Part of a small language model's weights.
Size: 12 layers, width 256, 12.7M parameters.
MLP neurons of a small language model. Each row is named by its layer, matrix (down: output weights) and neuron, and shows model dimensions 64-255. Each number is 128 + 32 x the weight over its row's rms, rounded and kept within 0 to 255. Numbers have three digits each. A neuron's up and down rows have the sign that makes its largest values positive.
After each neuron's rows, "raises" lists the tokens whose logits its output raises most directly, leaving later layers aside.

L3.down604:135070169147126123074090166117103145185176255144073141069118103106149173154109105170141165119104189146113134111096113140143125144072144077135113084144043126095098096074140117121158152185075156016093193116055126159130100137139153170147145107129105086141139115182135132101137116122178149120192158104120098105120175127103119134100128187105151117141161122126067183181121114181148094153143131139152133114138153145155116092092157110159122118118090085113099103123107129163111156123122162124124190147148153166110142076157114114163055091190095146130159144113155097130121126121098150165
raises: "s", "(", " classification", "ed", "ets"

L4.down579:135119149103136111090158104146133134147161196202072155086168168092140137127107106156115116089124146138104098112138122133183069065140134086162141125117207123133151096078138116102100152095053116092075071092124106092164149126061141201131127135150106134184141135092127141171137121095141090071081094163128121105133107118093142108140150064127146148123098057083138143133125079170122140159152129147197080154150115110115172100066124165108138162127136111121095162105123088106168193148182072125082140107138101070172144158101170146121111141083120123051109083106108133134075148153156118177
raises: " and", " in", ",", ".", " for"

L4.down366:166120151139139152090165113205125160139201255146112066120205091147146147100126106115117162149143101134121073098106095126150134059089194053142177145122111130155061160121171133105074139073112118099149112117149124121119120088112135131154094159137096123097157148155043129135202134153159127094119162153093139100127148087135127145166123162131139125147097117176078124162119120125149177165151129174192136188151126115102141111133202109142134159088093084151162106126104086116140124118151093146172150140113124158085083170138134091106154162134090126082103127178121085137134126128138129156
raises: "'", ",", " in", "s", "."

L3.down116:156162096136180151144086119150106178167117166141172155158118103136088091121121076210196128135114152175144130134137143200066127115142098139110149160079138118178111139031141093123105064146124171097181181162101059085162156115186139079109149116114127131112156126062097147101137112135108135128163125085149148113124140124116109154139125142128052040116153179157142122050129123091141113168099130187079185116150103119085076153157152100176137126112124133073123093081134145097173123116138144152161126108131182162142116205089140152071184132115167173070117128148125108108135096085162152148
raises: " they", " there", "but", "ever", " it"

L3.down548:183138136145124114089077091143124129116147093132137224158128125136110149091140167134101131154132161187129103138162147106090139086107216078161133081102122152133101158110185196115135126166152154105102131109149155147107172100150124156138116061155156057140124145131077141201121067094130174141110107168182103082134187111161152129078106120138121137171105044141061119130155074109176089088122114157109125180160141117076143122134168162160143117154110116133095182117122098075155163165107103189136156150105105109098131161084148143129128134127119087093126125103124133103108100156109101083
raises: " of", " (", ".", " to", "\n"

L8.down359:124144132121115163091153121087170134133137015074153123072190126156159132136071079158118073113067145129152135139125077099115093132216090123144161096143084139131157098130157103135111106088122132141167079138086164103164137175063126156096146048098127144079132138114144067102095119112062137171177116118112119109137092049160193098073153124106101155138124109137117114095152108114115150109118126109113086061117121074180156145151181131177079122174166087126117108144148158124144148127148127191110168129147095145155120135142138136121092130086178165143078107120144096207167088142154127161
raises: "u", "umi", "ulu", "uo", "ua"

L3.down647:126169173098163123101121156138048144120192240129092160080153099133157115092093135074101174107166101122120162039108107102163126074110158089109146119171141170098085176118180184138086143137135098083111126132078162117121130173164114130097121120116115088095119131112069088084156088126155139089141106174138160073093127091098142120133149157094107099154099147127052124097165088105127106197101146112157126135144158131141195107112220153123183153137153146094106066140145124099127113152097135187163175133118079126123145125119137181145135105121105096104134107125148138122124110164118090097
raises: ".", ",", "-", "'", " in"

L8.down606:064158091145102147158152107173127105093121236095148147165156178136070061183104142149155136158079104149127130191129145162123092109104097080079190117136172132130120149116187154105136113111166118166115095132055136159113173123123127160120161142148128179117188155119110132123152144117155095150123106153153101050133095166153120102136185098159032145145133069109187157074174139105112052085159144066068161125177119108167105161104139153171090138129141183106133193126151117106150165093122146143161121147143134118091141161125142079191145092116136149123124136156112140137124092134196107128
raises: "ings", "ing", "y", "ibi", "ip"

L7.down102:149134110090059128147163098139170149113142073147144159120127163190154131139111094082135118111095120164169081137148159140089151148137117091142081134152139109081143111107210176119162113127132075153142101078103167185126043106105143186124122124143099089109132126158150097150098166081112129086164130170160128126184161112072087163134100095147092095137155062188121078119144138148115131141107135064069077089129155127115094111129077099081099139117104130120107136143197115188164130119048081091156148077109124130118138117121108153113103125107148177118094125163147178119083128127098123155
raises: "ing", "ers", "ings", "ed", "ment"

L4.down691:089054129124135173115162149139123081118102219133122105151138135146091169129151102219119153182167138156087114065078098170126125074092157089155172148131118108125108162180116116095137157110123089164083090121135117087106130102089078134111176120141175103105152168151139092120143120130107133105119142117127119063108172110180133131140124094134111113129111154092070117173121047090113132119135141122160117116144152085052125114118095140172141111157131103097123074145117125068146076141061085194117148127087142171124117138107160111107074126091106169133187120159165054105131126155128099149
raises: " to", "es", ":", " she", ","

L5.down179:157072163121113080138196134133138147118084224173074072118123161189097150109119128101169092102165100140106124212145101177117144162050177119139108116135154097111106042186149164121143158112134160118122104096112098137139088122108146128152103160153107184136157155080090155128166154116143159164101097112087116119111136132192047156139118103124139147137107077145073151158139138116132147128135113085139162112123098134113159125053062087128126107128159084110160115121150142152108195165161072108098125124112131167107097110209144146073167114115084111094119150107109122130147089167097105130
raises: "”", ")", " unknown", "rac", " gu"

L3.down541:127127137132121138138112076163072109135147249099139113137113140141126126093126105158139079126114128142121134136082111102141138131137161105122119175172139119184079161088131180122137056213155122156138148165065039093108145109138138110079155124145114066151084134153116097087114159098158176126007138121168136166115144187122141108119144030123151098125160143144110112079154115134118129178092127184166117176119179102118151090139180123113209161095124113156123131093128098075124154147107114154132130083092152115150103133098201150164055136088073150159158134126062110121116147103131086096
raises: ",", " and", "-", ".", " to"

L8.down399:136123107148081138173154113151177148102130191160104121136119130161125154119094195088119056102181109138160064151153109177162129125065120117085141098139145092129124130092185161122107105152161106074135082104149123113094083129172184136141140154158082072196084079113123091067167133140157222135101164112121165133135106089119108129102154143153096138099166132118142188125140049100114204137084114122162156161114145193100111143144165136189127131165116100116148109098126158165148149128150133200134136133131168115083189085160140106185179131144090170137166160117078115133143076094136129106
raises: "'", "-", "s", "ed", "’"

L4.down156:167084120132196180106092126104119053131139255164095202177137130102103119106137142105181103139137150142101125108139170126062085125133136130111123114160145133154137187136086148138111141108104119107161130105156167155125163121167052145163153142124093121123131130135124131119158097126157197120106204161163154089088120122124131112153129119194096124083156160209134101120153077145185129164137128115175097102144158149085126129117107148109107110116116146153132126137192177084136149170117148103148143131124124182115110139135166109162121207054098146103125148118138139158131095118134138189
raises: " in", ".", " for", " with", "-"

L4.down385:115119118154144210151124119172094160210158255161104129035199136114118110124072147124160144111140109151102146115101125132164122106146132137160156086113088142164110139082153079121151079163132087102108140154071117105120133073149112078086082120111126039137163149133059157135146072111201187163148119140146108169155144138116134111162141127142079125129077140151097170145155141121150149113169106145114096164170136159062162142121109128138159136138135152146116134133169144185157118162120178135112131140154118143100110128110156128100133136080056115141093140145052153127165078117165161158
raises: ".", "\n", "-", ",", "\n\n"

L5.down29:143094166086138100108056143143127129071109089119173153092108148102147139123133096099175119127105136142109113089140160124161095114115172139100109171141108228065125150037105152047106165161139116089132101144088143155145163097154128114113157094131191095137127142126129141118127101119128135153093145075124111105137181095142135137083139125148065118148114102088109162150128187153076118173154136115119106062131147052094128108142135094163145121159164124113195120118104110076158073168139212080168163127173172121175111102132123112139159090142182151168094175076071115100159118098096149109
raises: "\n\n", " (", "\n", "\n ", "ía"

L4.down564:123148117075115175179135132184102146172155255128152152164141117111122126135123127160199128105140151086156119057111116185107067070126145110133118175099159153127140143069166137119153102194125132098146158137096095115177156124117164130139082128114126123111149121133120132128168142134173122132176148103129128052105125124166107170124182165115076136129164148095144119151167137126169157134091148133133139127133146061119115116122152088234153094090093153087150122102134141062158151147175121103181173110114143150097069195113126110109086115127193169049141146113149134127099103121142108194
raises: " of", ":", "ing", " they", " |"

L7.down203:162094125204117074087149166111125141113134148075073105159094148111058166116095096132143123096142150115104129132125113097131073146141127168214113142109136166090127154145108188110110139129143122117179130126097112149160124150117088093075143105078119062142113110124144154134135110102098065106141123144116096090094133176147140063153103152112124193111155078061048163129156116102127112143133112167144092146145155156162069142058133134149135087052133178075046095149121072176096140125119131132115087145153147167155133147109121128078140148180105116088060166132191100076128156145146116138
raises: "ished", "itt", "ool", "iss", "ivers"

L7.down86:140147160149142180144160136106150124159081057160113109157098102097153087076093110072128117116154120101169043103081077093124111123194124152184153128100115146129150147083180121089113099146120163079102163155133145088111187108140152168111131147136154170070159128176121109126116192196028161136080138117150122180120115087152128121158081168128120140130107130147110070102137137169129114172116142146150160147089104104138156175112117181162121107007145119146102119055112134125102139106151127131102117118098072067123096086104158157069136168065173129113137130144137113146066135149147088162
raises: "na", "da", "din", "ne", "nia"

L8.down164:128115089138150180151135165070154100108109233119087172169130155118079089138097175123102123109142141119107147142041107112112139118135084139149156133134171147182082113130168192162123112122160100092103147096126156113110149115082128072089081139104146129110106146113109195118121145131106140171149129119135103136110197149110149157071116124132120107144071107123139183142076112131099131109138124169112132150066163183165107130111097134133098081056159152095129126112158105151079194088139123167107117189163138113153111148120113092125159069102152163169130137093079111142098156141121091136
raises: "na", "n", "ne", "no", "ni"

L3.down16:173154169065131085079083090190077196102172145146184133067119132113122150134101152114136169159079144107093133116121166121135098084154109116118126100130118185174069180099136137164114124170164101075120147110078154113079129091178140083070122092130088118078123156121082166120143092098150184116113141139100120114116122114126093143120086132086108073165099143126118144146107134138139086120126152180126135138147160109111136074079168151114076113110114110089134114155131148102125126133109131152120197149137084180151153105055143111119156101149096086115128052139097128156113127127165127165
raises: "\n\n", "\n", " (", "\n ", "s"

L7.down70:131094102107116135084112099153134162167102087113095114143112133122139128154081084165162159123120152112140099170197167152115145087080128079142140096136138142162146144143131104168130109137112145083114207181118039121216128092107090128106081084088077166102180064110115135118128099144125049171148159089146135117092153082176118117154142106136084146127146136095130145187149059170159100120158115117105099123168118108137111102117141097158146136116113166114160125071102188075127036149177183059137169133093160182045102152098111094145137127076121175085106123063124112129111155118186152161
raises: ":", " they", " there", " ;", " conditions"

L8.down592:136126136061108097144145176105100131150112142099159141088112075159115137118079122145140154072129140130096160118126152109128146178134096144131087144161065165152126090155052134111152086175151100131138113110099116103106172152154086129089094070131178157131122185092155139116127129062131208153140163114110106179073146140119087158118158157124112125110100213146055140116195088158096119118114120129149095182122146098088148140124105082112146115143083167144081137085157121118178125146149167094149147128108100142057070069135119136199109145116154158079123150160120122109119098105043195046
raises: "7", "1", "-", "9", ")"

L4.down645:156090135174095143123132112145115109120168255108135184168132156121107134127155148137145070157130171141142124106183141124089131139117142137186137136108108176148157172143163128179149094158133129122099140163121117094133155099144152104132143051061116098102115138133043107129107099124136126090112149171175097141108139118093154140130126132179101143148131172130105109101076164115131093121145129157144145158137137142109117106139112078102159090116145139151093148111123159099186149145150090107134108128144155157143140143070161128142136131064106224149119137161179130165138113109147114069
raises: ".", "ior", " by", " as", " that"

L8.down245:195138181164129127137136103096142158100201211135127159146128078139107116118109103028170140102107112136164106148121162164168079141110133130187110086146095158074138137144053149144118090154129107112100104069093150154121108136136140150175134106077140089159123131161181154145185140153145098157156154147161136135151128099175161149176149222073108142150184126145128193126093200149141175157099120119139092142161149176109148125074128120127159105119135106138147151145085093120052162107149108147129145184111107171118107094121119081162135146120084089101173057077122150133148138166128132184
raises: "ary", "ed", "ature", "ali", "ous"

L3.down578:118111097118168077187116125114140137163140168130113138109103114147064098158054118136114137147094104106113163144148106116084210132142125100081168101134135134153125097169106110156154115152129098150095147091174125154153116176099157149112162066057098134083135095152167144164131163032162138146120066149148120140181148167179105091132173118111153144116146144128039095104143126219193133102139137139199034127084139101106119136112189118078155129155091122093122102198178149162148068196097123106123168164164157155114136076145140126129070147115093088121193146130106119186155128129198128164
raises: "ers", "ings", "ization", "ment", "ifications"

L3.down217:138107123173132110119138119162128168115182239143074116089165142090120120108083183181067136134125133136134051135119097109122128088120164110153138130137108181129134114114095148147092097120117160141161178100166160146183151097110125151132073157094187121093109116162119147088093181202128112076105106158114144128043134176137110178166105106193087128159123109182142098109127061180156158131115122141146128137161147091044158149141162101182091043081104047158115111086140121093176151144171110128138168141125070167080156152090166138108116133130148162130148144107093069119114143147082127137
raises: "ly", "-", " between", " in", "ed"

L8.down548:106126168151136116126127105149124155157121187102165117111125144164139136141142107060128141126094161097067116131093175092086079075122099112122145184062173183126103145085134136129139129133131125147101113166129127111131128173086122105108158180096130155133093196171148159110097126081131062119134096183156085140086119152075114143122114148128115148041113147105178133194110149119089172167039125131131092131069115157110183102170122119142122096172178143200123113113143141194129110152150166130116151147093117139117102135140108145101160163112144101100139108142144060108095156109190110152
raises: "nel", "na", "nu", "nis", "net"